MLP neurons of a small language model. Each row is named by its layer, matrix (gate and up: input weights) and neuron, and shows model dimensions 160-287. Each number is 128 + 32 x the weight over its row's rms, rounded and kept within 0 to 255. Numbers have three digits each. A neuron's up and down rows have the sign that makes its largest values positive.
After each neuron's rows, "fires on" lists the tokens most often at its 100 highest values on Wikipedia text that the model never trained on. A number after a token or word is its count.

L3.gate942:123105114151169138124119097150131101150119147150155119162103135103124143117089161130165163159132116070062154199189150120148168108116104093142151085096162119125175135125150160110189128139164100175106139086155097137083163078156149112153096141115132118122131202164100128086069135131197160104085072147128114168137121142081130131164153121125129125138143176177124160113117161125131154085099
L3.up942:186147077089145174093126117146058081060147110080166124121146085109086161149093156111092179091132099134137110146114139113110137172131081116110143139099135114107155085162087158158127116164127049148090141122124093158119167104106085130188111089121108126119172187158143181108083082156159074140140091114092189119065145130157123134119109124063140119111135160066111119093126130086080082143190
fires on: " |" 77, ";" 22

L7.gate833:080108113107183146090174119138129119064188144052110173112069085130160132034141102164198138140172079146132150128133139204113107166094127123139127163182099135142087129126087146109158208172119127103167107112133186150096154127130137172180135119129102149104080118176103139080134096116130105156119096096122093089134138144144064140142111082132074114119147111121102146120188104165102106108172
L7.up833:150097125165143159149167096150133137138128142093091089151147132161143167173161109119123109151100113178162137162175130103137186039161142149153147096097114109117087139155143176117180091085123162169140153109140122132175109106105129174134170124120166137107040093101063124132166129131122162157148169132143133090074197089133158185126160131115082167132090094100130176155093155096086118118168
fires on: "," 43, "." 29, " app" 6, " emb" 4

L3.gate993:156038076097128124112150050101171118060091102114155148110132129137174128130115129158139145067103123209077086131078145159094139078118101135120099093167114110127144088135085181107160128110120175075085075120086111131107157140168097197158145157150152140137104095124119165147097099129181159100155161078176195091092075152083067132141118116088109104130060078109137133098131099103126168129148
L3.up993:118144067092155192151155092121147115104159102142115153145145090082142210170132118154101150145165069107184152090106112132135105063138144134128202181157137106134158108097125082070102138131107135142098154123160088123149084163142091111111149113122154112065125184118116094130118063086109130142134092063090116112149127048158104122162146116122071106096151108173059070120115118112128105099045
fires on: "1" 76, " £" 6

L6.gate417:136113173106139103173155150183176153087093119066149182163139145095059116115140151163126144162131143119096117101165149117111117141095127092156122085122156132143154127114157139124160112187141092163165109139135160150128156108100128189132171152112159155139120103144122145118148152143139135149113129133185104220118123165152136073147137167165119148139120138103141115120174113129070188105145
L6.up417:124127099109119111122094146107148131062119129135166139113112094105123114125100133107155162186090130130110154116148145156079132107158188138177172173132110132134112163116128210149086145124160136068149101111145122099152103145086051066136103115088159104113170121153213090206148130195096088149149169156133103166162155183162063142078123165103166063146136103191095153141121077114180102177151
fires on: " " 61, "–" 11, "0" 6

L3.gate836:104102119103135116082099087169080126156133117157113117116134144102138112199126080111176093141119136125107099173089175116121122159116143168124133112079116117161117151148087095110150132091154182161197147155129068073150131043094092144152117144102154121102114186089128128173107103109121179113154150161113109093091161126083102126133102137167071113131123092160091124151052120101174097110122
L3.up836:113109123154080120080132131121105150147188128122131132101152147124124135164153109151114138103065102165110023122145148132087155089141064092107081127121112141098171123157098188197182098087134060117117130111128102088104066141118108154187040168135133135155091154092129147127100168126133182120103120073155186120133114133168118138126173147130108122111173135104163166145140132107138098093073
fires on: " was" 27, " were" 6, "ick" 6, "ers" 4, "ic" 4, "s" 4

L7.gate604:212144129134103134041077171155116120162089162151107101114136147123165065103128177124156161132176145146071086190140080111137111127098101124168112078218079103108120145159112076059089169149090092102153146099101137159142109115081101157148144135085143153123156113143127151106121111112115147146112167061084147117100112137114154132144139183137137169134110138105097086148070147122088057186163
L7.up604:117128094092115116117094108178136120139136095091110098163099081113157139163092175102152152118167131113131130200114119094134143143208126181104139141138131127124165123113097156116079215144088098120090105159185073059127082123096133153102104136133123145083157111171151186117105091117114146095163148145105123128187146171154102186167133134160082139097156086082120118110104149130135133105140
fires on: "9" 26, " under" 16, "7" 11, " Un" 8, "1" 8, "un" 6

L3.gate175:171104147136111178175151200118071108124121149150124143081112116108189087082125061120126172083121136185158114089113141198124044115127114134103105107135113129116047211078131118132147149098092163140171157131104147112200110094146148108085133101167125104155139217108138067117127183137098131122123121106061133134090102187157121178198130070188127139132091120104145103141138062101104148117111
L3.up175:112076144145099056143086109136167078145097154150161073168216182146178077072173113133218175110143089189117151204116135144168117155137088144058105160143159145150141103171166081087140118082084122101176134154108076120094117180134096166144099166165141136109151137160209147141097166150082095161081181194128099099122172142150082151200145123101186164107135061109181197110135130136099178050100
fires on: " TV" 21, " television" 20, " ad" 7, " interview" 5, " financial" 5

L3.gate102:128176134132133153123106148168096176145145133118119171114111089075137126131103098162172071203157166092133065211119116133092130173122168117146121119087141069123134120152122124131147160067074167118099113132131099088079139147111111155133091165101148192100123109117077163167124172137125212097144146109146173163165079117096062178027149095151152112159119128159124090096054114132083166086084
L3.up102:132111156177105190092159139187165154075104194134148175148160055128155098103142157084124111095111139186113084102150160121182111124118097137141114137098126130138063171153152126112057199091106112069135132102137073149100047116155162047117140064112085099119117157109154122064129166129137107121081096158128207142156120094079136109139146083104164087215144099128158145128151152139145125110094
fires on: " |" 37, " with" 23, ";" 7, " provide" 6, "\n" 5

L6.gate123:092128128094142124099123161109119094171103106187115139120102161089177077135086191066176155105157098126138144072172120150115117141136136178149158113119102092135160097037157103119182104083086153121108127098116144162099103140160148110115151084103135141119165129133139117133091165064134134092129136133150125133148115105138111046189139136153083082159115099108160079135170180197158074146098
L6.up123:102136126136167162110153102068087113080155107196162155096115150119062140135107095119084135106130137073139121134081118123186125120176153110174154150173089045133127082080135160101068150137185121133137142165103078136151127120120170092186185163145125143133165084116118150175168112084130130149158124085156111151127112134150126118121164144224166155093114145064145110149111123159109082139117
fires on: "," 30, " O" 11, " in" 6, " of" 6, "0" 5, " D" 4

L3.gate1385:143148124138173142207148124091143180115160090139145135112143156181059128175159098088138175141148120103143127113132119130155125132149136116146144107096130171111118065127161128163136168138105182119129177165096157184155114158138153102115104110101150094088083128140091059112101128156149138187158154076106118147162093107158154085128148076137133118145118168080146219118132128146110123171182
L3.up1385:120145135122112108043099089195107101179122163110098118160146136092131204159081164196151088133137134122138162110150142085134158141135141105145178112159095067138153058147059087111122122102167098059136100103129135070120137110100135108113147091132149110121097111160057145112132127113132084124140215174110122117132113162109183063151129187073178123111133071179150113114150143146105145085118
fires on: " =" 48, ")" 22, "w" 4, " a" 4, " how" 4, " an" 4

L6.gate427:074059195121156126119139111164117093102153121122123128150072100100124143105160167156157133175128112141120156129150122185133188146126181110157164131121116143106109159084126155151154075137159123154120139076112139165137151164051079128138143184177141112135085112141115167119091043145173129109085132143061167151106120130138115151142114115096113132099087119118132148108113207109147099074156
L6.up427:121086172139133180077139154116124097113160104129171145152170122201172098086100205120117091187172109142136148148132130082157146098175128112074137142184123166113130189083088119100088114044177172149094116179159139107117107168166131084097127162113151098070044088092154137091158160208126141171156108112164136095114165153157084119177146091096056155088138163087092092085139161145150083170120
fires on: "," 48, "-" 12, "year" 12, "." 9, " in" 8

L6.gate723:110120120128124114223176088148131166131134087151134195134127183104085104128115146120161149126147113083129168095165064104159150054158102125088164127174132094131132125129102120138105109165182124142146143133122081085162088144075143169112160141115113115064160162127171098130086117084130160144111149057175160086123083117147094098090135121104124132153163064103111126145091123082175162136167
L6.up723:098113180061136147112143142143212129161192114119146142133053120088121121099086148122096128136107086139145188148171106135129075078095136070157136158137116141120124072069095096078122119161119108121159124149096062104136204134196097157152190100105110085117101127088150137153121140092132160150084133092142139145107121081127136092066104105121075162151091105124133117123119169141110133120140
fires on: " an" 69, " An" 21, "An" 10

L6.gate598:114119125143125139093136089137149142112154160131177135157113121118091151108150127144141142126144126110105104132165180118187105161255138087168142107174078107123188121119089091161122137117107163173116160052135115161093068089186087149126154134117108118142145133152140144057117097154148168172113176104140155162106154127119110098145103120110150098075199143166106135114101114084132110162147
L6.up598:178085107057135180169087142186110118133123158154162130105098126141150103144108146081133054119189136141153097170123166153162194137127124065151176090073141116115077106131128135162111106079119109097112205132139130078102108057121152157177141148180136155106116081079093149100129160116157179136098155128124152134099098141147096209128142150174091143085170109133129119144099167119188109114094
fires on: "F" 18, "4" 12, " and" 9, "-" 8, "B" 5

L3.gate894:152097144102108120115108144120078172124122070170162183112143145180140099101103114125157141161188176103136143101142115083125089084110130164108133093131061143129170126129097133165121170128138136107113171120148084077112105143154141207077141146139135142139144170099148069055112061107077141123111153106141077100125113112075111131139087083124084167127095111066131138100131161143145113178152
L3.up894:138091112103105118190102152107102190125149062159150128043081126129134131130162066144106146116090161073125097096118119142113117106119167149112129123191101121158111133115083131153119135152170051099153137171157115134097136156135163191082212136139136169121127157105141061122125115122070113176193117118077124112143229102104140139143116139099045159179130131102091111128115112114120081188093
fires on: "1" 90, "7" 6

L3.gate829:163096144158116122125212143151166143125081143185150122128144134116093106149088106119137158114100100154048162150119100073141097131139098052175189149141127139162173150104140157142158129096093087125114169120169112128093105163226128180092075133178124154081205126128088110142157127175130131077150133191161083187188123155154125129087156137192163104215042107159117129052119107152108143180113
L3.up829:147146111194106153160142198093098169121138089178170174162176179073140124143103159117193162129074163096108111112124129167088059134128120144157141119148144096079138103105118137174149124168078126121143083170108048160102118131153044190079149151093155138096116130129147055180083114156134103126153076137097112141088142107166122092158130120126129079104161079140162094096078090193116156090107
fires on: "0" 84, "2" 9, "1" 7

L3.gate638:156133168101134112154117205145130125141158124111175162189153185121137129116127134133171130111136153189076136153174081118083057129107144158138138100137089209091157185158085088117112192142176116120141130180165092101075119162124133093159169153121116148152086140181113110133088144164116153113095143085119143209135114149140136106145083092111131152086126132182171123105122096091086104106100
L3.up638:160119154094094073145093114151166155143201081136045097116095082106206098137167103191137117134090106053148154113144111142093105087142163131153099155118142130145089180106120112147149085107137101125092102167191123113129172121124097153112150125177159187044137184166165157124100132112120085096127217117174076102203152113159130110108130083119079090099166127128116094133127138136134106167157
fires on: "1" 50, "0" 19, "i" 14

L3.gate1335:131172169136146136147134143162128150106120120113181121078106161094098155132110127119189153089179154165103153133114109085119163079139148123150185145141155168144113143168202171116140220091141068098112153113084153126130080051119125106125131108131150143070111147097138090107054130161114235065137127136043073133142143110118111159141179099114196177117159097165115095111106166096152179064078
L3.up1335:149146124175143163098121085140129078116135116101171145104110089083107140096173128152178136120082128073149139171110044139175102131092087218088144104140097182096166182191127109125110145148191156078106159133092126130102106098114140120148046076124092132082159150108159167154104111113124099160097131090102114095139159133103148132126116084131090162112133128138078131158141123147113098105131
fires on: " |" 51, "," 28, " August" 9

L6.gate333:104132133149185166103137185108082123126075100126082151141139124122152137122125125159105159149135074130087153104146091171138141153144130152133132090123170095104129097091106137118113144123106107171189164125103122122166174150180118156186110127153165108149129128166177165143120123192143088116125136065180121130120109092138090139140100084161142054142145137041177163112133157129150103104080
L6.up333:104106095157114142158093141084067130085128090148070072128169101117129117123125157117170154099122055118158152133215214070160103088114133140123214128187119112099155158121145113135115162127156155117166183108159149129083151134089112127115097117120113117085148173158099105063075109150137086155094116130153080163134125027101109164090142128101100141132126065144086114132094166155129117132090
fires on: "R" 34, " R" 31, " history" 4

L6.gate1457:125096117133097083116128139157124130130180104087080127142135110152092156081157087137145124198179124087147053087138110090111111140160125083079152073155145154111163076086128121196074116186105096159178077093156133141225162108175134090135096132083180161114135144161151155166117124114167145137038135158142102136123132123177158115138136133086103145122124124173124141151137130141122106139134
L6.up1457:128087116093109131144155140112140141091106100074109161116093185055109159092119138073074192079158081131138171131175145136145110152143147108098189151150082118133106128076117138062185145099139122097137114122140165144093151107120096112184119115120158095099129102139197106092134078137094107083094089167104074142138124096170114142118112174107136146121081162137098146125099147147124104117143
fires on: "0" 53, "ly" 6, "3" 4, "ally" 4

L3.gate1419:098117110068120087084090159078097091083106111081137162131157121093091160128126156152149064082103124171113086160132076118153075102123081041135086126131157103117170122204198140112189113086118052146114151149107105139133174150167099140123152139086186144134121157151117094183088110166116149138190168107105095066164116175096141179100117073111080171103127087110153181105077168139191149153155
L3.up1419:155152178090156098140143160154132127180092139120106154142168124159146094127102043074085114140167106148168143114163170171192130157085179110095097110104123089127110080108196110126135127144147064096174041131096175172121117126192136111126082158138167112146052153098138112130131191076127140092166148152088124186035195164136180098109152089174112131126154142080152111137174090139146113123120
fires on: " J" 99

L3.gate817:074089164083150145116167098098173127135132116113176151124129129101174108044120062159180151179068114184081076118151124097207111127140173131103133135167143159099148124132087125074135084134139192141102162087120141102119189110075145156118080172135154094122132142085138166128144164107168200104129115122150130154155121115149072110185116113081122159166115122133111120100113055133144100130122
L3.up817:152168091096066193158143134094165081126115150111155130206153070116169188111098107141134084156190113177119155150126110142172196174066154122178118122163123126107082152133078137088139133138104093127181044146172100148129126133141107066193072123132099131129111132157103089087099116124149147152128100126090079146169129142134119128118162094139183189170101141128095097181099125136163151077130
fires on: "0" 42, " this" 12, " £" 6, "ield" 4, " This" 4

L7.gate1448:156164108135155121148098112093092154062128139090121118135148133125143124133132089063141088166126144092169117166121126088111154143154094066053111170128126091123117157119125076073112178122078132115168087068133132137101123069068085123132155123125098153099133139174153129139085117087132094160152121158176136136128128130088102168077139093134074169111115104176141055184101102077143162100107
L7.up1448:152101137103110098109088191132108123121146151139155089149103130128174205131108130096173131054089097162130114103110150095126125091114106076121063134121142121144169155137110154172121135109105147106129123126162175154128105121077102119197082087167141075113144158121191120093096151107090168084079137121085138137167115195051036181114114168166120183135139115167165168067144167126188162081150
fires on: "0" 34, " of" 11, "ic" 8

L3.gate776:112098138133095140163065090111114166140140074112127179128108091101047118139145079126153145125163092129125107141059082135112094148150126082151136126151090142103100113122159104124180154174105147146105120136093090113091160146142125082192146140089133175114094107128108123118096138145152128139098099112093160133105055047149046135104150157075125108135117149143093123083171093147120134108131
L3.up776:118114129108120127162117173137195146134153093171084099174181097110105137090116149138157155097106115122134112116134154126103160075082144141099144186098103184082128167131128089135145070155130165140152130145110142116023125147144122154114162075150144132118198142127141172087100100097112124132141119081139075123146119103154150162161159125126093071148076124096189120107142079127111088150117
fires on: "0" 29, "2" 17, "5" 15, "1" 11, "4" 9, "9" 5

L3.gate637:149134114125130133166168141116177158123131183135127150191133122111157079071085142102123114169115102076110187094175130135137144114162099158133119115121168134166115105054179105104111084171179150120087128111080132068137117181149129131111157141091109092143084095148156153130082134132138194143152132138108101124173087129094138151156133116102092108118156079074184052084147107145067108142107
L3.up637:119123187121157091192087166109198107120093154101111113180176186102165107149111152116134148178111127162145110103082148113104168126161132122082121117155139185135119153083144169105142122145122150153102120125110140091070146184170086114122215138187095118114122134078143093128156118093212139141114144122114105132127107106118123167093136155085125078066107168112127159149179145129113093162094
fires on: " N" 35, " St" 25, " R" 8, " Sh" 6, "op" 5, " W" 4

L3.gate255:166128154131118130096107135155102087146175154143174060120086207091117149106121125146170144157161114124075090094114113093158092171146142108135179104180162133170152104126169096121216114116122105120113163100132092087112141078149169130144126158155130168107140155061166107156075197117152121144141179172124134114162163138084141139157123071138139167134216110108179103167029142136154168096139
L3.up255:143138096114118101148064066148144124130147122175143144142107108162104107141107125212145082112121161100156158116170108103157113155100128114189133171141162199172166154159136162155116170129217124149091158112137101092117096111130101116063114193105104139145156129081126107109086155181142171126089188149119081150158084111105079191056108146100136134103144099149078131088095141160154144124170
fires on: " |" 100

L3.gate1108:074099164143192118183154094139104134106114141124114156108104097109160086132125127154103085095053151180114173129083111118157116091099143096070132069132109144137134159135145114158128153105072101110144100142171167122137155162151084119109095157149087114116168111129113127120092154110136167167167114070153089172181137081116116123105096087130113174110117127149198144132063134112170184051143
L3.up1108:122130070110089114149145170149099140088090077122155104089136114139097101138137133172175154088136101147149196099141132070116154057145099098086105174190120143190147098145101139112127078166126118151159126092089153150095179106105141128132113088142202081072132089123192121127085167149082140121129157082106149118086144170156084131094147135210080128119085165076149146100102083157178175156155
fires on: " of" 31, " for" 21, "ph" 5, "en" 5, " on" 5, "end" 4

L3.gate148:109116085111101092130118138144101211134176108132086143055103161133161073101149096147145126181184193114148150094144139134130106133072162126089133127151138092140129177147107115138128106062132214129134137175123121143141092089137066144076094078023154120101120149149147179225106182126075147098142142134157117164105111174120137156176118140163106137128102120110127148126121097160129069104140
L3.up148:155122085147127132107150172161121115092131039145145096136155132117116120178165084082146135086169112118120164110152124106074132156089146151090150106171125153106041132152106088172112145149126139086115109122149090100169116107119141086099088121115165116138124069163123123139206150158102146146138172111157117104183177148157109093152148127166133147190133118179187125105102117127141081132072
fires on: "," 93

L3.gate1003:151106146039089142131140107060113093110173080089112130164101104066157172177097131174154128158169127141069095117128177169119107092118161150103148139127140135134173089116119172130107154184149179087097120185087125137097138098149137140112085109130173148088153080089121140183098143134129201149111094110122106172108169122108139113106107073058142194160089169152152134126121150076109125173141
L3.up1003:106134069120162097092130170135116131169149085108133097097148151148116162205185112145133149184151147157131136127130168167137075090144132151183100127128110147145127167036141137118101145108127182076093114091168107130162112113129091091147104173110095179142094155104103079106190110190115106133094106107149081112171151132176087079108148130123140197128100132155113132108142106107157103156108
fires on: "1" 34, "0" 16, "2" 14, "ant" 10, " Inc" 5

L3.gate1501:109175146109172119117167134113171181176124119124087140152124080221114150164067135086114137158081080078110150132087124089121137090134143143152210159108148122128085201172181102201065154137130113112123103157128114060141107148215120167096141186148063129120177104132094168098068111077120150104138140122127052161162154098147106116138147096206112131167190176150156085099076099160105159078121
L3.up1501:141068120045097091140182182101107109126111150112067170108154119152162154185084131098065115219120170107088081144130115172175153047097157180138131127105153118144178124154128114155113139150113154159124091089120159117104140125134124114085123111131099124181162105169133112140110091074076136112099103073117136113124139131131117164163087095132140133141136147135137178088159119108128105142135
fires on: "1" 89, "2" 11

L3.gate1016:171115084083161122118133108142118131156134075149124150143080146166116145076144170115109110122164175080064168161175072134123157142136096131162175148175180088130095179145077141134124205168219076102124116219088095065141094133120112118128167143123165148114146108180134150111096139141115158132094128122175136140075073126138106181130115110157096114150135174134097119142102117125116156068106
L3.up1016:068111092130107149129108089143148116135107090115191114157098128169096163149165205118167166151120149108111126212170063126146107123172138092116200131116143155130158136113134098126133154099075137082128120101105162109140170133106065122121112191186161149157113117168097126110118215066146142100159119147114101137161099102109091131098086165106132136152088113119102088188154079141105152156192
fires on: " st" 28, " a" 24, " h" 22, " r" 8, " an" 5

L6.gate85:165101077129191128128115110136131127123141088089148110182124105080102179077103107125130122145136119146120133131161125161183185098098120145147134197158132101160146134166127114113146140128078111096126144129064153141125127120135121073122108122152164108162100202143164120133153141139088138163096120148129116188095123088146130104077184122117144164129120139109149111141144098115078098112160
L6.up85:129171118129170114096061120174117133142095128118158179083107067111089195168172173114135093123130179128158136122132138173142218091126124189142132110143095100136169133154117093096090127137113083117131144078134090154095123088139175091199135098167177145188134103165135205135138150120129148214106129083105120083124103154130128093097125133127161165186100139148109094163091121125150121115129
fires on: "," 56

L3.gate678:157183122083138173100198091088149192063094150117107106128147106100148134168097128078101090140131128146076103139123047144120119113113109101104144190120174170136108142097113107102144135123047090148150136109092079107099113126098158148169161126122111179071103200183113183126093133160100110102093153171105067161121089174136110160106104162047065138169173149112182137107081099136153181135147
L3.up678:136137140095065138126111171109184117161156163148159196149125093168198162099151117134135146184113131143160155144164122105145069084188128129106102189094134129108108109133084127142171123152109155143060145164137103144161175146102112148129164118136114109142160138134138126120167115127094139133120156099095140090108066112146083109118132149092160159167144153120119093132182076148175104137103
fires on: "0" 31, "." 27, ";" 16, "-" 5, " L" 5

L3.gate306:085197076136161107105155148098184160162155107109171152091145124146125146068122155164103112083129153106064117125138087134149144156127143120088136158102204162148134117147194117123137149139145175114176115073110080105122199098103105186117087103180132137149171110111049130056115132069152127090081129105139097119151139149127138173122146123224126142114096097141157095132088110110162138164166
L3.up306:084106110114159125154149145150154121086174160180088128142100133154154102196129160135085067159209106148116117099125102161132121107142145126119081164119128149142095124170128143171115173077098114130136109145169130078173147056136180128100131073121111180169107177143154143137130151140176106208122074111085081112137173110110092131095066093162146146078119173137148169095135105067139134178159
fires on: "1" 28, "2" 18, " |" 5, " district" 4

L7.gate1334:161165189146161141129156097120135141125124211113163150183102159102134158111134064140113113111119126132162133191142157165085126104134159127099052117137135121136135136108128116090114138141081135154130159118158140118072177149115070093149115136177117102104034150141134168125145092126141097100137127132095156149131150174106110101090160137158149178128135110122167080081149132130096142134161
L7.up1334:076172158155162129108144101173121172119126118132176137120158049074165142079100180102112151114098158139173116121131197146104179066074120152149160093164119080174092136117077133106131131123172096104146175084136139190183106138113159132124069128123156079142144098141115093078118148108127132114133118111116095094138158142114125143140081170134119213169088132155139102104097067100135176118143
fires on: "-" 28, "ing" 10, " stream" 6, "or" 5, "y" 4

L7.gate1434:079139155136149122109128150105157146159120110130153120154090138156108143096073110120157131144107033123151132145112132103144073062108126109088130179117109115129154099123195146047107077071148135178118125074117129115066154080090141091111144106137083124166124185082115157167125064135132127107091124091201161123145165153155137113141192144134131154082157149098108187155139109230130115085148
L7.up1434:124080154093179068108129204098101156159151143123133166125095110188166084153157089164089152075165133182186162157213060109070090117115164062129050176121100113146122129068161097100123091119082104111169104209134157125085118089168104078133100172104164116108151140065110131152073119127134150129122162178165116135130131158136136106116114169121110098103098126117095100095119100155145109139156
fires on: " D" 16, " d" 13, "k" 7, " J" 7, " E" 6, " K" 5

L3.gate1514:181104114112151119076160063101070089103140136102135066129132103138134174114098106133127131123172156140138140103142109169170145147134183100106097155130117143136108101127090164155108096162124093113177114181073105144109105133174110151159183115114165060144132157112095076072109123172171129135169101124194141125148109092135160148118150089111094125143186086067145128130144175058085138128110
L3.up1514:111161149135115157144138100137119135108144163108141000178130153150080153072085108064121120131128175124108092157103160165143098170110121170103091159164113181127102148150112135079073184119099147132196127141100066136113144154118060100094186108135140134186135117144106056120156085177148092106162086103132141080111143164184148118133154126132088127109155068083177135108163166134058141153101
fires on: "°" 44, " roof" 10, " Ram" 9, " design" 8

L3.gate112:119148080168180184133151111108071156098118113128114148183116122098160106131082101118151129133181078061134124167090080158087129121148112175153191064116161118108145115095178094078142110166151094129137161079165135149097161143142107171120134167053120174118141077127126153163050138096086151073138159095143144105102167132127088095132137108158140050088139160096137133140150166070146169157085
L3.up112:119128145123116157152091109128167144130160142139122125162126124116174084165146127144113137162099068130158171109137140094122120139098072087160089103178155102185134133119129186133116146136102156136105163127098124161100140133125139141144139036072144155116135102081174112110110156192133156105196123138194080134120179097109078127160147055153118134139131090038140103118091091125144134148123
fires on: "R" 64, "Ind" 7, "Q" 5

L3.gate1125:121170129074110123107156080141103120090156185126150140159120109155125167129175130122138146192154160209068122164122133135130074087075165129214138086106153061149106103161167134071120148144076093104153175122102140166165082124061180137196156111112189134103108139131149199110150125184126152151109111115138130136098112121104146103144175065120122129165134125079146122115121087170156153132149
L3.up1125:140164152066193138140145149187155170156129138108197141129117114148082158157188093096115107133165107143120113190129092149169141166191100116146192174112108120141118094158151130118119215162091112119137134114134130166161091179065067115192065126146115110174158119164156142123140101174082131158151102057183146111089099139193078179116178154149131140153153098087154134116122134105117191203152
fires on: "–" 27, ":" 23, "." 11, " −" 6, " Apps" 5

L7.gate664:123087088125153093143189154141110138155132105131108151146148161083098081116113124172126165206138156097137037150135182150119125072157187092148157113163174163149166105088111091089129102066126207160112091060104150106142122080075184169097153124077138108096156144152156096127107122118157117138142123120129119169127102167074088164102127077209163143127081129094198097140128125113169145143145
L7.up664:190084115113105108082148103169119100088140103116121188113150112114174105152108140149079134090079074121042140165090091116104129144098185165131129129170169098125103139173069159141084197148128106127121161110093083104147074145180108157100135153081132136146122063143187178185088079131075116144127079105122084137180099116154083149090129156128163066124102119123147119146129099112071146121069
fires on: " " 67, "hib" 4

L3.gate328:110165108109148111159128079077096138080130134096168144181141091163117127174104071170128116152184123110124166109139175139196113091086179121149068144198080101159163079113144146079163119135145127100110127176148132122160194050157115088095156154160169144131076173127156162194126166140148149104138156108131119113141157100100092076195148071052112103086151155111088134130167172160144102119093
L3.up328:091121091093176149101122142134099118184103073149191181090066069137163148081093127175139066150144107118085158126096182136078124139148168159111119099089108106144155076089081114155154087171068098129105112130151083126112169125163100159132132125147103247144191171132175124094128183132068137116092130126162201081107076076089112139087162165162116086109170060064139111108075115159158146091103
fires on: " and" 89, " &" 10

L7.gate857:111084124108112090103149123162154114108098162129129102132141107166094104116165143145181181124066107145115134185141149110157157142205114119134091170136166141122148111115135153109128095128119124107142085105111108117153128165147134111148193153145133101079225176170129135143103100153110090129157146125112165171157142141095156098092139067195066112159061080118144100159139202204144135135115
L7.up857:097147153114082170167116126143070126109152136130165201142142116093139121104099125155158152090121128131130156122122099118176177122156086132191141144147107150101080145145124149091127093076103135132120138159166101124162164080158110146140114147145132159104067116100199100110110126153119090121134164174180151159098115078087135148144089122198141142144183086096117128106088140140182131117092
fires on: " of" 36, "\n" 28, "0" 6

L3.gate963:213189181120130115110157099143087174096193148118147109111116091147120171150109091119157122127077080115147108148089114158182123155131077138081098169111098135154158135156166131136080111131150107179146113095027134102138166106117102153141087130090134097163133161157133090169161164146111145107161120095181185153099127181110122088147165095090159093162107153092139155121108155122103146075126
L3.up963:123060142095183143084090136076102078121217110125191138150093145115144149079163116182126170086111159157145095148133160070091100156154087154139142039159123150132118113097136085168133129161080076074105133133094138104079101087076146119108129099146108152126129099129155091067103199189134136117099155088116152091127158101106165159165046111138083076184124075123199120094087121150121164076113
fires on: " these" 24, " These" 13, " those" 8, " including" 6, " and" 6

L3.gate373:150136166124098116140116171101099152126136146110143117112112123121079150146162118104126192126089170109117095116104130146105149088123140142157101155120162085125167176153125140159163135102124122130047154134044163172118119126141127136108095127115113141151158145105128089171095164159124118133169141030171096058108129136111180167109122121217172124171096143123162140188083101078166114085156
L3.up373:132201095172091108160145130051077080105135121130121101105115158142164124222150151137106125177166101156101194134121149164070140118127072140087086172154104091095182107126123128126150173155083146154129143141095141072124141139128103186144181133102161154129165167174146093180144132193125128116124101072127106044129112151182120114130165168131180136134126146117157096103141102125075114108122
fires on: " (" 40, " its" 15, " Ch" 10, " original" 9, "ise" 5

L6.gate960:086103119156112080152095188088186175121133119188143165153079107173116123102143184094156077183174073155134104112086146118155126061166194135130179097173139092094120145126148047102075092193119139173132148151100184136082138141183117105173041086143191154135137133194099135116093116104076138078139146129152097200110116102146122114155151087159116132145201131124125066131147137133113120107105
L6.up960:138091106155199107119084138126135110107158109127151125135093065124108155128150144118156070130138125126129090126156130186124140142149141165204196102131119089054086063148160064182108172099160146104107135147122082183126109160127182092116110112147175174150092099144178079085150103095117113146138139118205116129093141103180107131106170121205173177183138126107096170111150146155128102151154
fires on: "," 71

L6.gate851:125088094159122129085167207100197180134151133089133179098128144040122114128190135123120089145091163127096120137144063089125134096110165152127161119105113131149164139164113106111210145119086122144109184183066118126126122120160119155110132171082173106164169081136125195114099134134125093158140174080131115150160117133147152051158118086158124150217157149137137122127135157111194088110095
L6.up851:135117098084133090133109078106123151051129091119131128113195138055097062160181071100137156112113132068158120118096129118104106186088132066110128159145190147104091091086139080178128168087169109150113118138156133119094134131069112094122156164138150101119126137168152138203116098168143104124168156144113155138131122113124080075141118045145169151152159126124114191108098076187172121106123
fires on: "0" 32, "1" 12, "7" 10, "6" 9, "3" 7, "2" 6